Weights of a small GPT-style language model, trained from scratch on English Wikipedia.
Size: width 320, 5 heads of 64, MLP 832 SwiGLU, vocabulary 32768, 40.3M parameters.
Training: a variant of Muon for these matrices, 477M tokens.
MLP neurons of a small language model. Each row is named by its layer, matrix (gate and up: input weights; down: output weights) and neuron, and shows model dimensions 176-303. Each number is 128 + 32 x the weight over its row's rms, rounded and kept within 0 to 255. A neuron's up and down rows have the sign that makes its largest values positive.
After each neuron's rows, "fires in" lists the words (lower case) most often at its 100 highest values on Wikipedia text that the model never trained on. A number after a token or word is its count.

L5.gate415 [ 87 140 170 180  80 122 125 123 210 148  70 150 143 154 146 177 147 108 105 154 134 172 110 173 120 189 142 121 147 103 128 150  86 108  98  75 187 114 105 123  70 178 154 106 149 113  91  42  98 101 128 122 128 172 137 163 112 102  51 153 121 165 158 166  59 134 125 199  97  56 145 127  99 173 142  88  65 142 156 186 104 153  79 133 163 165 131 118 119 118 140 133 124 129  71 150 117 144 163 121 137 115 144 109 133 173 161  66  63 135 127 115 103  73  78 138 127 137 141  89 100 176 145  98 102 128 106  73]
L5.up415 [124 125  81 141 177 161 112  94 135 149 114  89 128 108  94 134  92 136 107 142 127 107 143  94 148 102 136 163 159 166 129 135 127 131 125 157 168 151 142  60 110 115 113 103 160 138 161 167 175  97 150 184  64 103 130  84  90 130 104 160  89 129 138 126 135 143  71 174 115 105 115  97  90 130  63  61 151 125 148  71 146 130  50 114 126 164  72 163 188 142  40 126  96  96 120  95  96  65 126 143 149 129 108 165 115 133 133 160 118 132 153 113 108 100 210 158 206 121  99 153 160 128 124 120 149 120 104 132]
L5.down415 [103 111  50 108 172 164 110  99 103 148 142  86  80  81 108 110 132 127 132 143 119 122 149  99 159  69 134 143 139 172 107 134 154 120 103 126 134 143 127  68 136 113 110 121 132 136 162 176 172  96 127 192  56 103 130  76 112 142 177 149 107 101 113 120 200 129  80 127 109 133  92 106 129 108  83  85 159 113 143  31 135 140 105 110 121 124  60 185 177 151  65 126 118 103 162 104 112  77 126 161 139 123  71 176 115 111 115 179 169 142 135 123 103 138 199 163 178 118  74 148 181 133 106 130 165 142 113 120]
fires in: "march" 13, "december" 12, "february" 12, "january" 11, "november" 10

L3.gate138 [ 63 124 142  43  79 145 175 144 168  80 107  93 137 108  95 161 118 169 131 121 106 162  58 105 150 168 147 117 121 126 114 144 107 169 129 165 154 206 116  92 134 190 183 154 152 150 106 106 154 161 118 188 129 157 105 123 133 170 145 113 115 132 134 102 111 104  82 148  88 107 118 158  70 158 107 141  79 141 130 120 131 129 148 119 133 145 183 127 171 112 134 121  87 161 180 122 117 104 103  77  90  68 177 119 135  43 137 103 169 139 138 103 101 147 112 112 155 103  92 157  51 113 105 117 103  80 113 101]
L3.up138 [ 58 117 153 141 128 144 131 113 143  85 135 110 171 169 111 148 105 178  76  97  59 149 127 104 149 108 129 119 117 128 100 161 151 153  86 183 139 145 176 115  88 173 131 121 156 155  70 113 136 164 102 133 110  95 155 144 117 144  98 112  81 160 136  88 167  94 127 127  41 145 106  92 123 108  73  87  83 101 202  94 138 107 141 167 126 130 131 183 118  95  97 135 105 146 126  87 120 115  90 135 123 108 127 107 123  96 107 156 154 184  92 112 129 102 158 160  86 113  94 135  80 173 101 165  86  75 133 111]
L3.down138 [ 70 149 117 165 100 130 109 101  99 115 164 119 155 165 148 146 107 133  62 107  84 150 160  95 151  89 115 129 149 113  95 121 153 159  50 141 126 123 202 141 111 122 104 103 120 167  68 113  99 145  88 124 152  52 179 163 106  96  94 120  93 151 126 145 203  93 155 118  74 157  75  43 134  78 107  82 106  77 221  89 114 133 120 138 145 105 110 184  61 120  92 103 133 126 109 106 107 108 118 180 154 127  81 121 146 109 122 183 114 178  82 135 149 107 135 155  66 103 136 101 139 225 131 152  73 113 164 134]
fires in: "october" 19, "march" 12, "december" 10, "april" 9, "may" 8

L2.gate52 [219 148  85 121 134 183 148 157 160 134 122  90 135 132  97 149 126 134 114 119  86 177 120 139  75 126 113 168 124  89 146  99  89 130 130 106  56 149  88 152 111  93 102 151 171 147  99 183 154 134  44  78 123 146 132 123 116 122 138 153 125 157 139  90 127 134  49 150 136 147 160  86  75 102 100 132 130 139 118 137 107  56 163 113  72 103 107  93  92 114 145 101 131 154 122  78 128 125 104 121  95 130 107  89 140 140 125 133 144 122 114 107 131 134 128  81 144 110 181 142 158 131 114 141 131 112 120 125]
L2.up52 [192 157  73 115 123 168 151 162 164 118 128 126 141 168 133 162 126 138 141  79 156 148 125 100  96 111 122 120 141 114 122 130  70 141 117 113  92 135 117 127 100  92  73 160 149 155 119 185 162 147 104  52 165 151 137 123  85 130 123 140 126 149 124 117 158 121  81 152 114  99 175 119  94 128  94 148 154 103 170  70 113  67 184 174 109 115 117 130  88  94 175  70 126 180 129 147 147 118 168 169 145 141  56  18 138 118  79 149 106  78  96  50 108  96 123  85 173 138 133 178 191 126 120 130 110 125 125 122]
L2.down52 [ 91 113  80 113 106 166 153 142 128  91 115 131 153 176 133 169 141 141 150  88 176 105 133 101  97 103 125  98 126 192 107 122 109 130 146  81 148 110 145  96 104 126  42 153 138 126 165 112 130 150 128  82 134 146 143  89  98 115 162 137 144 134 149 102 164 139 142 148 146  69 169 120 136 147 122 130 138 124 149  86 135 129 165 141 144 134 113 138  83  94 175 124 125 134 130 116 104 105 167 139 163 156  50  90 131 142  91 142  87  77  85  53  98 125 115 105 209 101 119 150 151 129 140 136 113 110 143 123]
fires in: "the" 86, "of" 12

L9.gate633 [131 163 108 131 123  98 150 143 157 109  97 181 124  95 164 135 123 140 148 110 177  96 118 102 118 187 109 120  80 186 129 107 106 151 117 166 153 180 117 170 114  96 127 127 106 104 224 119 202  94 193 107 125  93 198 145 127 171 150 119 126  91  53 118  85  83  77 116  90 125 101 114 123 189 101 145 150 123 135 147 119 114  61 151 134  96 136 129 108 138 150 144 172 134 123 112 109 120 130  65  92 161 156  87  97  95 133  86 114 125 130 132 133 122  92 102 154 116 102 159 116 154 163 135  83  70 128  72]
L9.up633 [113 130 102 166 152 141  86 147 106 212 129 108 138 143 130 151 116 118  72 156 130 102 100 164 140 135 112 151 120 125 184 131 114 125 143  86 197 178 129 118 105 146  91 141 132 132 132 170 142 151 163  46 124  79 176 156 122 133 132  83 103 133  94 148  87 157 158  92 142 111 109 197 132 123 110 121 104 177 102 160 175 149 176 120 149 156 134 138 223 154 145 100 107 132 141 114 147  79 110 138 118 142 102 118 132 108 102 190  71 130 100 134 166 118 102 150  63 141 113 178 111 139 162 151  38 140 128 150]
L9.down633 [ 85 117 128 114 195 128 115 121 149 165  97 163 140 120 139  77 148 117  98 152 146  89 159 143 183  56 108 158 102 104 112 119  79  96  97 127 155 142 156 115 134 136 172 180 163  97 138 101 169 101 106  83 146  79 106 151 121 101 140 134 141 128  64 114 133 157  78 130 130 148  97 153 152 133 108 134 167 137 109 120 157 126 118 152 153 196 112 121 147 155 132  66 158 131 116 151  99  91 167 108 141 130 106 172 188 152 131 158 107 129 163 153 153 121 131 133  54 116 148 151 137 141 126 121  84 136 159 198]
fires in: "was" 17, "are" 14, "were" 11, "been" 10, "also" 8, "is" 7

L2.gate450 [151  93  94 218 105 111  59 111 159 146  54 162  72  95 132 137 139 100 113 157 111 146 126 163  97  87  98 143 128 104 165 124 136 124 104 136 110 101  90 142  69 109 158 130  96 130 120 138 121 143 169  83 155  89 127 136 140 119 151 137 119 122 148 111 150 135 157 132 110  87  75 109 170 164 197 144 141 180  81 135 166 128 156 116  59 109 116 152  73 104 122 159 170 171 100 130 107  64 155  77 121  94 168 125 139 143 217 164 123 176 154  69  82  90 126  53 108 171 153 104 134 134  97 155 164 103 166  80]
L2.up450 [109  80 128 169 130 121  56 106 113 132  98 154 126  77 135 137 135 157 109 147 109 146  89 133  97  79 123 139 137  49 141 119 165 182 127 163 131 134 149 114  94 128 159 102  86 137 155 165 101 124 176  94 160  36 127  87  96 101 119  74 100 116 145  91 182  45 106 135 157  89 136 149 142 145 187 171 145 132 126 165 152 100 198 118 105  97  99 144  97  84  93 155 136 165 114 159 124  93 107 116 133  76 185 131 131 162 163 175 164 132 164 106 161  98 125  58 153 183 127 112 127 119 140 174 137  92 136 111]
L2.down450 [114  98 108 180 126 125  56 134  82 107 111 127 138  73 117 153 138 147 100 161  93 138  75 153 108 102 109 136 128  73 146 135 182 135 133 167 131 142 147  82 112 120 144 125  78 151 161 166 112 120 190  98 167  45 111  85  92  96 127  46 126 119 142  99 186  65  96 143 144 108 132 146 120 126 213 159 149 140 129 167 165 100 184 109 100  88 110 148  96  87 119 145 142 149 117 154 123  94  95 125 169  63 186 126 126 169 156 167 148 132 152  94 152  94 132  55 144 179 135 100 121 116 132 184 149 104 110 101]
fires in: "to" 50, "not" 5, "cannot" 4

L2.gate116 [115 119 100  92  67 149 138 132 161 138 120 108 153 122  96 129 118  77 100 174 135 137 191 108 152 141 168 137 138 170 118 125 118 129 133  90  73 131  93 104  84 102 134 130 163 116 111 148 161 174 149 108  77 157 107  95  97  91 128 192 103 170 183  97 136 104  87 130  95 144 115  68 102 174 134 131 111  70 135 106 155 186 165  89 135 147 142 112 105 174 139 189 104 162 148 130  69 165 172  93 144 124 115 140 123  89 110 103 112 187 131 134 159 169 159  43 169 106 153  94 105 115 149 138 124  79  99 130]
L2.up116 [119 123 113 112  78 172 156 153 138 147 120 128 153 131 115 143 114  89 110 121 171 145 236 115  90 171 142 161 136 129 144 166 110 124 165  93 101 132 129 127 108  68 118 116  80 105  89 150 138 184 112 106 161 108  63 121 136  45  99 195 106 149 161  84 201 118 103 134 107 144 109  82 116 146 222 104 147 118 142 109 145 152 165  97 110 118 133  82 109 118 128 131 145 169  88 139  66 153 172 149 225  79 114 126 134 118  76  90 106 146 127 141 144 170 158 102 159 113 181 131 166 105 124 133 122 101  98 163]
L2.down116 [130 125 119 136 103 192 155 165 106 137 126 193 155 116 127  95 127 119 118 128 141 118 224 102  79 153 125 151 139 124 184 195 134 132 149  69 124 106 131 146  99  92  75  86 104  82 107 123 102 150 100 112 161  95 105 141 120  64  83 159 120 131 153 102 195 135 106 141 123 148  95  89 125 127 210 105 152 164 128 143 167 125 156 112 102 137 132 100 121  95 158  89 137 144  58 129  96 148 131 174 247 103 100 124 124 118  85  87 105 123  96 128 119 162 137 155 124  83 128 144 203 114 115 160 107 137 127 169]
fires in: "of" 17, "over" 12, "with" 9, "than" 6, "top" 5, "about" 5

L4.gate710 [121  72 163 167 155 150  85 144 144 166 120 132 121 113 136 130 128 113 162 125 141 128  76 125  54 115  70 137 113 101 126 182 146  83 140 167 139 142 126  74 149 187 154  83  90 110 102 157 138 133 138  92 114 126 116 163  78 116 142  65 133 124 169  82 119  93 118 138  83 104 162 173 112 142 127 115 121 142 167 153 117 108  77 116 119 144  98 130 104 140 137  89 163 143 106  94 133  84 161  54 123 171 106 168 107 161 179 135 106 161 121  91 167 114  88 121 150 150 132 139 101 133 135 154 108 113 136 155]
L4.up710 [136  98  88 164 127 137  97 110 103 160 121 108 147 169  57 116 130  92  92 161  83 107  83  70  87 127  95  97 144 128 140 146 164 108 106 197  92 118 113 110 105 154 160  88  95 113  98 183 150 152 142  92 150 136  99 159 135 147 202  90 131 102 102 107 122 107 118 112 135 120 117 189 157 149  52 164 167 117 184  78  98  88  88 126 133 145 136 111 101 115 178 118 181 178  90 112 177 109 157 117  91 120 105 180 129 132  87 135 101 139 165 124 130 146 179 156 114 134 138 142 116 146 103 134 172 123 129  90]
L4.down710 [127  97  84 177 142 138  87 153 114 135 121  81 177 176  58 114 118  65  71 151 100 121 117  69  89 128 113  85 113 135 111 143 150 135  73 190  74 153 130 102 119 144 153  85 100 139 113 171 123 169 133  88 150 143 106 151 159 151 192 104 140  98  93 125 131 114 116 118 149 144 126 178 153 147  75 170 173 131 163 101  91  88 107 134 131 125 139 131 107 126 167 117 165 153 128 129 188 104 138 141 101 104 132 176 120 133 102 128 112 150 158 124 116 153 183 142 121 137 149 151 104 169 124 125 165 122 139  70]
fires in: "to" 60, "discography" 6, "began" 6, "t" 5, "not" 5

L4.gate231 [ 57 120 116 118 103 125 139 160 130 139 122 187 152 145  99 146  99 118 111  97  70 172 173 151 102 148 146  77 115 113 128  92 115 112 108 204 113 102 104 167  83 113 166 181 202 161 121 179 105 125 117 114  78 154 107 137 102 141  93 181 141 132 130 128  96 123  98 122  75 147 111 128 105 103 158  61 136 116 127 155 107 165 148 128 162 191 116 170 132 143 130  73  89 164  85 139 127 111 121 129 146 143 140 104 150 134 141 123 123 142 129  73 115  87 135 141 158 133 118 134 118 129 104 104 109 169 103  58]
L4.up231 [111 107 177 119 114 124 134 128 102 141 109  66 153 189 107 176 115 147 140 142 173 138 157 135  92 157 167 129 148 139 187 122 125  93 178 115 145 148  39 131 146 155 204 131 152 120  79 110 124 142 113 135 126 161 142  86 115 129  92  76  95 134 146  48 120 163 114 114 111  71 140 233 101 186 154  68 121 131 118 101 172 129  81 151  96  78  90 140 143 115 126  86 193 147  70  34 134 120  92 102 127 100 180 176 110 134 156  86 134 161 123 115 131 102 144 174 117 127  79 135  53 116  84 122 181 170 102 120]
L4.down231 [ 68  85 109 162 120 154 137 149 102 147 167 165 164 110  97 148 135  93 104 103 139 149 122 110 105 121 125 105  97  93  82  78 123 148  78 183 136 126 120 188 118  91 165 163 175 171  90 142 145 163 124 147 116 133 124 141 118 114 116 213 125 128 114 137  83 114 115 142  83 174 107 170 108  92 153  75 162 131 105 129 112 158  92 112 147 173 130 197 128 122 130 101  91 141 117 128 125 105 143 141 166 142 149 102 120 131 175 111 131 161 122  85 131  86 120 182 122 136 128  89  98 140  99 111 107 167 122  75]
fires in: "june" 12, "may" 12, "november" 12, "july" 10, "october" 9, "december" 8

L2.gate794 [122 157 154 136 136 169 165 124 173 163 144 102 105 164  74 140 126 115  81 151 125 101 117 155  76 103 127 154 135 100 134 155 134 106  89 112  96  85 132 141 152 110 108 114 152  57 125 159 141 108  91  79 136 157  96 128 140 128 132 158  87 176 145 104  96 156 123 152 137 122 126  96 122 126 132 128 123 153 103 172  88  45 116  81 103  91 112 102  94  99 139 180 130 133 119 123 160 107 159 129 126 147 151 163 130 106 139 130 119 156 186 126 115 143 135 106  98 145 142 128 162 160 136 109 139 156 141 178]
L2.up794 [161 125 124 148 140 135 172 113  87 167 129 143 104 107 141 168 131 111  50 127 178  73 136 108  88 167 123 103  84 111  94 170 150 138 101 102 109  65 121 104 180 124 130  72 128  38 100 143 166 128 128  96 171 100 109 169 121 143  91 112 113 129  73 116 156 113 122 176 159 144 138  85 107 126 155  86 173 148 127  87  92 155 147 180  67 128  84 160 117  86 208  84 109 129 145 118 149 127 167 121 112 126  83 124 159 158 130 109 122  88 125 167 126 145 109 121 194 106  92 115 158 139  91 147  84 112 111 109]
L2.down794 [155 129 109 158 137 160 139 149  73 134 104 140 105 109 152 152 114 121  78 106 185  93 131 117 117 187 112 126  94 102  81 143 143 148 119  84 145  86 135  94 150 128 119  85 129  58  80  90 154 145 123 114 173 131 131 158 113 149 116 109 118 108  78 142 178 110 121 169 137 126 121  77 117 126 150  91 153 131 150  77 112 179 138 184  71 136 111 161 115 104 200 104 121 142 145 126 153 120 113 118 123 141  55 109 126 171 138 130 125  70 116 142 129 165 113 102 236 106 120 125 166 145 115 134  72 129 141  84]
fires in: "the" 100

L2.gate10 [ 61 151 146 160  76 116 136 121 166 128 120 101 129 170  76 120  99 173  20  89 123 164 108 112 165  81 145 123  69  81 139  98 104 128 113 181 122 136 120 126 180 103 159  97 151 135 117 101 190 147 148 209  94 156 145 191 160 140 124 116  97  56 167 122 149 102 144 132  49 112 123 109 163 149 153  89 125 141 125 132 148 118 122 128 156  96 124 138 124  77 162  89 124 164  99  73 142 168  91 128  90 106 101 104 146  96 147 128 167 199  88 113 149 133 101 136 127 133 162 120 108 145 122 190 175 158 103 128]
L2.up10 [ 70 159 136 127  62 119 172 123 143 133 126 150 159 146 135 110 107 145  64  89 148 118 134 102 143  47 127 116  77  84 154 120 101 159  93 181 111 112 156 110 160 131 155  88 157 183  66 145 138 129 122 190 124 136 151 179 163 132 144 150 106  64 117 149 143 119 116 133  54 146 137  97 149 114 140 131 124 150 147 128 137 107 101  90 128 106 129 137 121  85 141  78 116 165 103  79 174 200 158 158 118 130 107  55 116  92 132 164 133 208  91 104 135 110  93 125 114  83 142 119  83 151 110 143 180 149 112 139]
L2.down10 [ 92 138 117 130  51 133 162 135 109 129 172 149 145 105 160 118 104 126 113 133 119 147 185  85 131  66 142 113  92 140 128 103 132 185  83 106 101 109 154 138 169 148 136 120 132 201  93 167 118 129 110 137 137  77 166 161 173 101 149 183 120  75  82 150 147 124 110 123  69 144 132 122 126  96 125 132 123 150 170 115 107 142 110  83 134 127 148 171 118 118 152  77 101 159 143 126 155 206 167 211 154 143 106  99 136 113 154 168 130 134 104 107 129  92 129 143 123  85 110 137  99 178 135 102 123 148 138 130]
fires in: "may" 17, "march" 14, "april" 13, "october" 10, "june" 9, "december" 7

L3.gate226 [110 138 151 123 132 164 139 112 136 149  93 150  96 129  53  92 141  82 113 115  54 116 124 111  80 149  89 114 110 127 114 168 145 120 114 114 130 137 126 172 141  84 169  85 140  73 145 184 138 119 121 130 140 150  76 156  85 133 189  87  97 161 151 136 110  86  98 175 136 134 107  90 123 155 118 142 137 160 137  76  81  99 124 126  89 144 114 108 125 130 135 141 146 148 120  96 151 136 160 101 130 146 110 109 104 190  92 118  78 134 153  48 106 135 148  97 122 138 122  62  83 160  97 120  96 143  81 118]
L3.up226 [160 144 131 115 121 167  89 104 116 158  94  87 118 126  35 171  78 113  45 158 129 137 104  66 107 193 165  84  99 133  85 187 121  81  93 116 100 150 126 165 143 126 112  61 108  76 107 150 228 181  81  84 146 119 103 155 126 116 150 106 112 155 160 125 100  97  63 209 149 113 124 113 114 124 126 109 167 150 192  92  68 163  95 182  69 158 132 114 112  54 164 191 141 142 112 131 159 154 196 131 140 143  89 101  99 168 133  94  48  87 130  91  87 141 183  86 120 136 126  78 107 117 151 113 118 157 146 118]
L3.down226 [157 103 120 114 117 158 102 131 120 123  91  82 135 167 109 208  86 134  64 162 177 140 133  79 146 189 147 113  91 154  73 133 118  99  99 131  98 132 145 149 155 144  58  57  91 112  65 102 207 172  73  89 138 115 138 151 144 121 128 105 140 118 129 108 152 137  58 174 144 111 121  94 112 139 125 100 132  98 187 134  91 172 109 169  93 132 142 108 105  66 170 191 116 131 135 125 130 123 130 115 149 143  96 113  90 117 169 130  65  71 107 123 121 149 164 118 132  99 145 135 116 137 181 140 136 153 183 119]
fires in: "the" 68, "to" 15, "early" 5

L2.gate589 [110 102 100 156 114  95 105  98 138 150 103 127 147 147  85 178  84  98  67 137 125 165 138  74 103 165 120  64 101 105  93 126 178 118  86 139  90 150 126 159 159 164 179 116 171 118  33 146 210 147 105 109 144 112 112 181 175 165 123  94 158 158 162 141 112 132  73 114  80  86 116  91 118 195 129  82 147 148 170 152  84 131 111 215 111 146 102 194 117 123 133  92 117 171 169  84 145 109 119 157 179 167 108 141 147 112 140 150 123 118 116 115 145 144 146  70 183 181  99  74  48  99 105 106 168 147 143 107]
L2.up589 [199 134 143  98  86 200  86 134 147 181  92 128 134 138  53  91  83 123 139 125 100  79 144 151  72 172  81 121 120 129 150 155 123 111 107  98 147 113 109 158 154 112 142 156 166  51 109 180 123 133  91  46 115 131 119  77 122 140 161 121 116 126  87 108 119 115  49 202 122 125 145 122 158 204 191 131 177 124  94 211  84  82 117 160  82 144 134 123 118 128 107 129 102 106 147 126 188 114 122 119  62 141 108 136 125 142 127 121 111  89 138  75  83 111 156 135 136  95 151 159 157 151 146 143 115 109 127 151]
L2.down589 [136 120  98 132  92 125  87 124 125 132  84 143 150 180  85 172  81  77  58 140 148 117 135 113 114 196 132  85  81 107  77 149 162 129  85  99 105 143 135 156 164 149 148 131 140 123  35 152 210 156  88  83 144 108  83 168 176 158 136  98 141 122 117 147 105 118  67 123  79 109 127  83 134 217 155  75 152 124 177 196  98 137 111 204  83 153  97 172  92 134 141  96  98 143 181 106 163  75 131 145 183 158 105 127 127 109 119 182 105 107  97 111 137 171 142  71 143 129 123 120  51  82 109 117 167 140 134 117]
fires in: "the" 34, "to" 8, "somalia" 6, "zonaria" 6, "joined" 5

L4.gate9 [167 172 109  65 117 145 137 107 153 118 139 102 199 102 118 179 168 157 135  96 129 100 103  95 136 118 121 114 116 122 149 164 126 154 123 128  97 133 111 152 136  99 123 144 150 116 111 168 146 124  93 121 129 128 196  75 105 142 152 138 154 126  37 136 110 100 146 120 122 134 113  83 100  92 123 127 147 118 136 115 135  91 134 153 147 184 104 127 105 150 185 102  95 133 110  87 130  97 192  83  77 115 174 119  57 100 127  68 141 137 123  67 192 127 138 102 147 109 183 185 139 145 112 163 127  93  99 111]
L4.up9 [150 146  78 115 153 159 164 103 115 135 124 122  87  68  69 166 149 140 153 114 133 147 127  74 131 180 113 146 164 110  86 165 113 153 100  70  83  60 133 124 128 115 121 142 196  78  87 203 142 114 111 138 123 159 133 124  74 123 110 120 161 125  36 111 130 143 115 162 104 116 122  93 121 124 161 106 134  73 133 135  93  65 126 185 125 182 164  88 118 136 183  62  83 188 118 126 129 123 158  95  82 158 177 130  69 134 171 134 106 164  95  94  87 122 155 126 125 133 156 147 164 142  89 165 132 126 142 104]
L4.down9 [156 133 144 165 146 134 107 128 169  91  80 132 177  74 188 188 180 134 148 102 149 126 119 161 137 130  85  88 168 109  94 139  79 112 158 123  85 139 155 142  82 130  86 133 169 166 103 131 102 108 138  97 122 172 152 105 113 159 188 147 112 101 114 117 139 109 179 143  75 106 126  80 151  65  95 128  92 144 147  94 151 114 178 132 111 103  88 110 147 141 154 145 124 130 132 165 131  75 142  92 130 121 125 104 118 172 130 124 139 106 110  42 150 193 139  72 185  86 104 118  85 136 142 145 161 116  77 117]
fires in: "for" 26, "to" 16, "of" 15, "in" 14, "the" 14, "on" 7

L2.gate90 [105 169 119 119 102 129 162 155 117 117 100 148  68 153 126 110 121 153 116 104 141 143 126 200 165 108 159 150  88 109 172 101 192 162 161 135 103 143 126 152 127 127 164 147  94 149 155  84 198 144 150 113 164 156  99  71  92 124 131 138  48 186 109 140 132 136  95 146 116 151 131  73 116  77 131 145 140 126 119 198 158 171 131 161  85  51 110  93 116 153 166  95 128 168 113 175 176  94 143 124 142  83 170 129 128  96  92 143 108 155 123 131 116 150  66  80 152 122 108 139 153 131 130 120 127  91  71 139]
L2.up90 [131 166 120  89 154 107 154 124  97 168 110  68 136 190 130 132  96 150  85 134 192 130  90 127 113 107 114 105 170 107 124 168 139  91 158 109 165  47  59 146  65 150 113  91 118 146 113  82 174 112 139 104 145 147  63  61 111 129 157 158  48 118 122 138 125 113 147 123 110 170 114  84  86 103  73 144  81 175 183 164 102 187 109 157 124 157 127 116 133 117 132 145 158 161 101 120 115 124 186 202 124 151 133 161 108 140 136  86 102 124 138 115 106 104 167 110 134 124 158  52 126  85 164  71 139 164 125 193]
L2.down90 [121 155  88  79 142 111 158 110  90 157 135  54 150 198 114 137  88 155  82 143 170 138  89 107 135 149 132 101 157 105  97 142 126 112 161  82 154  48  49 153  79 167 104  73 109 149 104  86 141 124 134  84 135 129  56  75  99 124 175 159  95 104 105 129 119 122 161 125 118 172 131  94 110 111  77 136  99 180 209 162  99 179 102 140 125 148 148 120 136 112 138 146 191 148  99 111 111 110 180 215 115 138 113 160 121 135 142  99 116 129 143 132  96 113 164 118 154 124 172  85 138  99 152  80 137 160 114 187]
fires in: "the" 23, "president" 14, "party" 9, "democratic" 9, "chairman" 7, "governor" 6

L4.gate59 [179 105  87 128 149 131  77 186 171 145  86 124 115 111 161 132 104 111 151 164  65 139 104 150 107 152 147 152 141 158 169 144 120  98 139 110  88 131  91 101  98  82 106 112 111 148 140 117 123 134 162 105 118 122 129 163  96 190 175 108 111 157  72 121 150 118 123 159  91 129 124 173 147 192 152 162 117 126 158  78 121 109 122 170  78 144 134 102 120 149  98  58 188 168  83 105  75  81 189 109  98 136 149 190 123 126 159  96 112 137  88 139 135 128  72  98  88 142 169  99  94 106  79 150 109 154 119 148]
L4.up59 [124  46  88 207 162 149 103 135 155  91 136 127 156  93 200 115 167  67  81  99 125 148 104  85 105 151 109 121 127 110 174  99 140 133 107 216 134 140 110 116 148 135 129 113  99 150  82 128  99 101 126 114 148 134 132 115 133 145 147 172 164 122 105 124 180  73 145 151 108 155 147 214 132 100 123 148 145 127 130 149 174 121 122 129 149  86 142 117 140 140 185 109 108 162 113 116 130  82 194  79 116  56 128 190 143 143 171 110 201 157 109 109 112 134 135 122 107 126 127 128  77 129 110 154 124 133 162 125]
L4.down59 [115  77  97 205 124 157 106 120 147  63 168  91 166  93 146 116 179  84  78  94 148 157 125  49  89 155 115 118 126 108 142  87 129 140  97 160 133 175 105 117 150 163 128 132  99 156 110 129 115 106 144 107 162 139 114 124 122  95 127 161 168 105 112 115 165 116 130 161 117 156 131 155 139 115 141 134 141 167 106 168 171 120 131 108 125  77 151 118 121 150 228 147  59 138 136 121 144  90 140  76 151  77 109 149 128 158 151 137 175 126 124  64  96 136 168 120 122 133 131 136  97 137 149 151 129 121 182 116]
fires in: "to" 55, "not" 28, "t" 5, "cannot" 4

L10.gate16 [115 146 137  55  84 127 162 191 156 148  81 118  82 127 110 162  81  99 168  99  95 126 137 113 121 150 141  84  60 135 140 167 120 105 142 114 127 144 114 104  68 171 191 133 180 134 155 149 109 106 160 147  42 141  90 144 126 169 130 166 120  90 154 127 129  96 133 168  58 159 123 159 106 177 130  73 143 102 113 116  88 131 104 107 136 119  95 194  90 178 160 165 148 137  81 107 142 151 115 169  55 152 186 170  71 115 179  89 146 172  79 138 108 129 102 154 142 138 152 147 159 180  74 169 159 137 176 116]
L10.up16 [115 109 122 157 124 152 162 127  86  92  81 205  77 102 147  77 129 145  79  59 129 122 115 144 152 149 117  77 106 134 133 127 128 184  87 168 194 111  73 184 112 108 111 133 135 167  93  95 117  92  81 153  83 124 142  98  84 136 143 131 166  82 152  73  44 162  89 133 167  78 152 113 138 128 101 117 160 109 112 101 131 161 130 131  75 181 147 163 140 122 168 127 140 176 163 168 159  76 123 165 126  65 145 155 151  84 180 115  50 186 135  62  46 136 115 173 114 123 110 141 108 163 119 114 110 150 112  86]
L10.down16 [152  97 136 154 161 169 186 165 113 114 101 167 169 131 102 114 101 130  91  88  89 161 135 139 138  81 169  99 104 122 150 153 122 158 105  95 163 138 137 117 102  74 224 107 122 114  74 146 129 111 114 107  60 175 137 169 153  92 118 183 122  60 149  87 150 130  89 143 129 123 152 167 125 110  94  72 134 163  99 146 135 113 123 174  90 140 166 146 110 101 156 140 145 141 153 111 118 192 144  69  84 137 137 110  64 127  96  79 146 152 149 152  54  90 126 155 127  72  85 126 191 171 114 150 163  77 165  60]
fires in: "june" 12, "december" 11, "march" 10, "april" 9, "october" 9

L2.gate176 [177 139  79  52 172 156 155  85  98  80 137  88 136 160  66 198 139  99 116 142 135 158 187  63 110 122 153 114 157 122 139 118  96 154 138  77 107 143 160 113 109 105 113  81 165 103 153 109 130 101  85 103 104 160 170  70 138  91 132 164 118 145 126 103 121  79 127  73 136 175 134 133 114 186 141 188 152  90 150 131 113  86 116  94 180 116 127 137 160 128 203  76  91 155 142 142 169 140 161 112 154 147 116  37 120 152 111 103 169 133 130  95 134 186 114 189 169 146  95 115 154  68 153 155 130 172 124 125]
L2.up176 [135 152  97  58 148 146 101  98 114 115 116  92 139 162  79 207 145 127 118 158 168 137 184  54 144 156 149 115 171 147 143  84 102 148 125  56 103 174 116 111  94  80 127 106 153 106 171 120 147 120  61  99 131 111 111  65 120  68 114 146 144 195 159  92 139  69 118  84 124 128 156 138  98 196 155 146 162 140 115 137 140 125  90  99 183 110 112 135 161 140 175  55  96 148 139 141 145 144 119 123 151 134 127  68 105 129 115  89 129 137  94  91 149 175 126 162 152 145  90  92 135  64 117 153 141 147 142  98]
L2.down176 [111 101 167 160  93 137 120 174 143 144 118 151 127 135 181  65 114 140 153  69 129 105  74 165  85 120 128 130  99 106 124 137 146 103 147 171 151 117 125 131 141 149 105 157 135 126 109 144 120 131 160 131 133 126 138 184 121 226 127 126 140  79 117 174 122 192  96 193 161 110  92 127 145  58  77  64  91 144 150 130 141 149 153 169  58 159 151 107 124 101  69 128 159 130 127 106 118 121 110 137 109 118 168 201 155 152 145 161 122 102 148 145 125  61 133  89 102  92 152 157 131 192 135 137  95  94 141 165]
fires in: "the" 26, "with" 17, "of" 4, "these" 4, "in" 4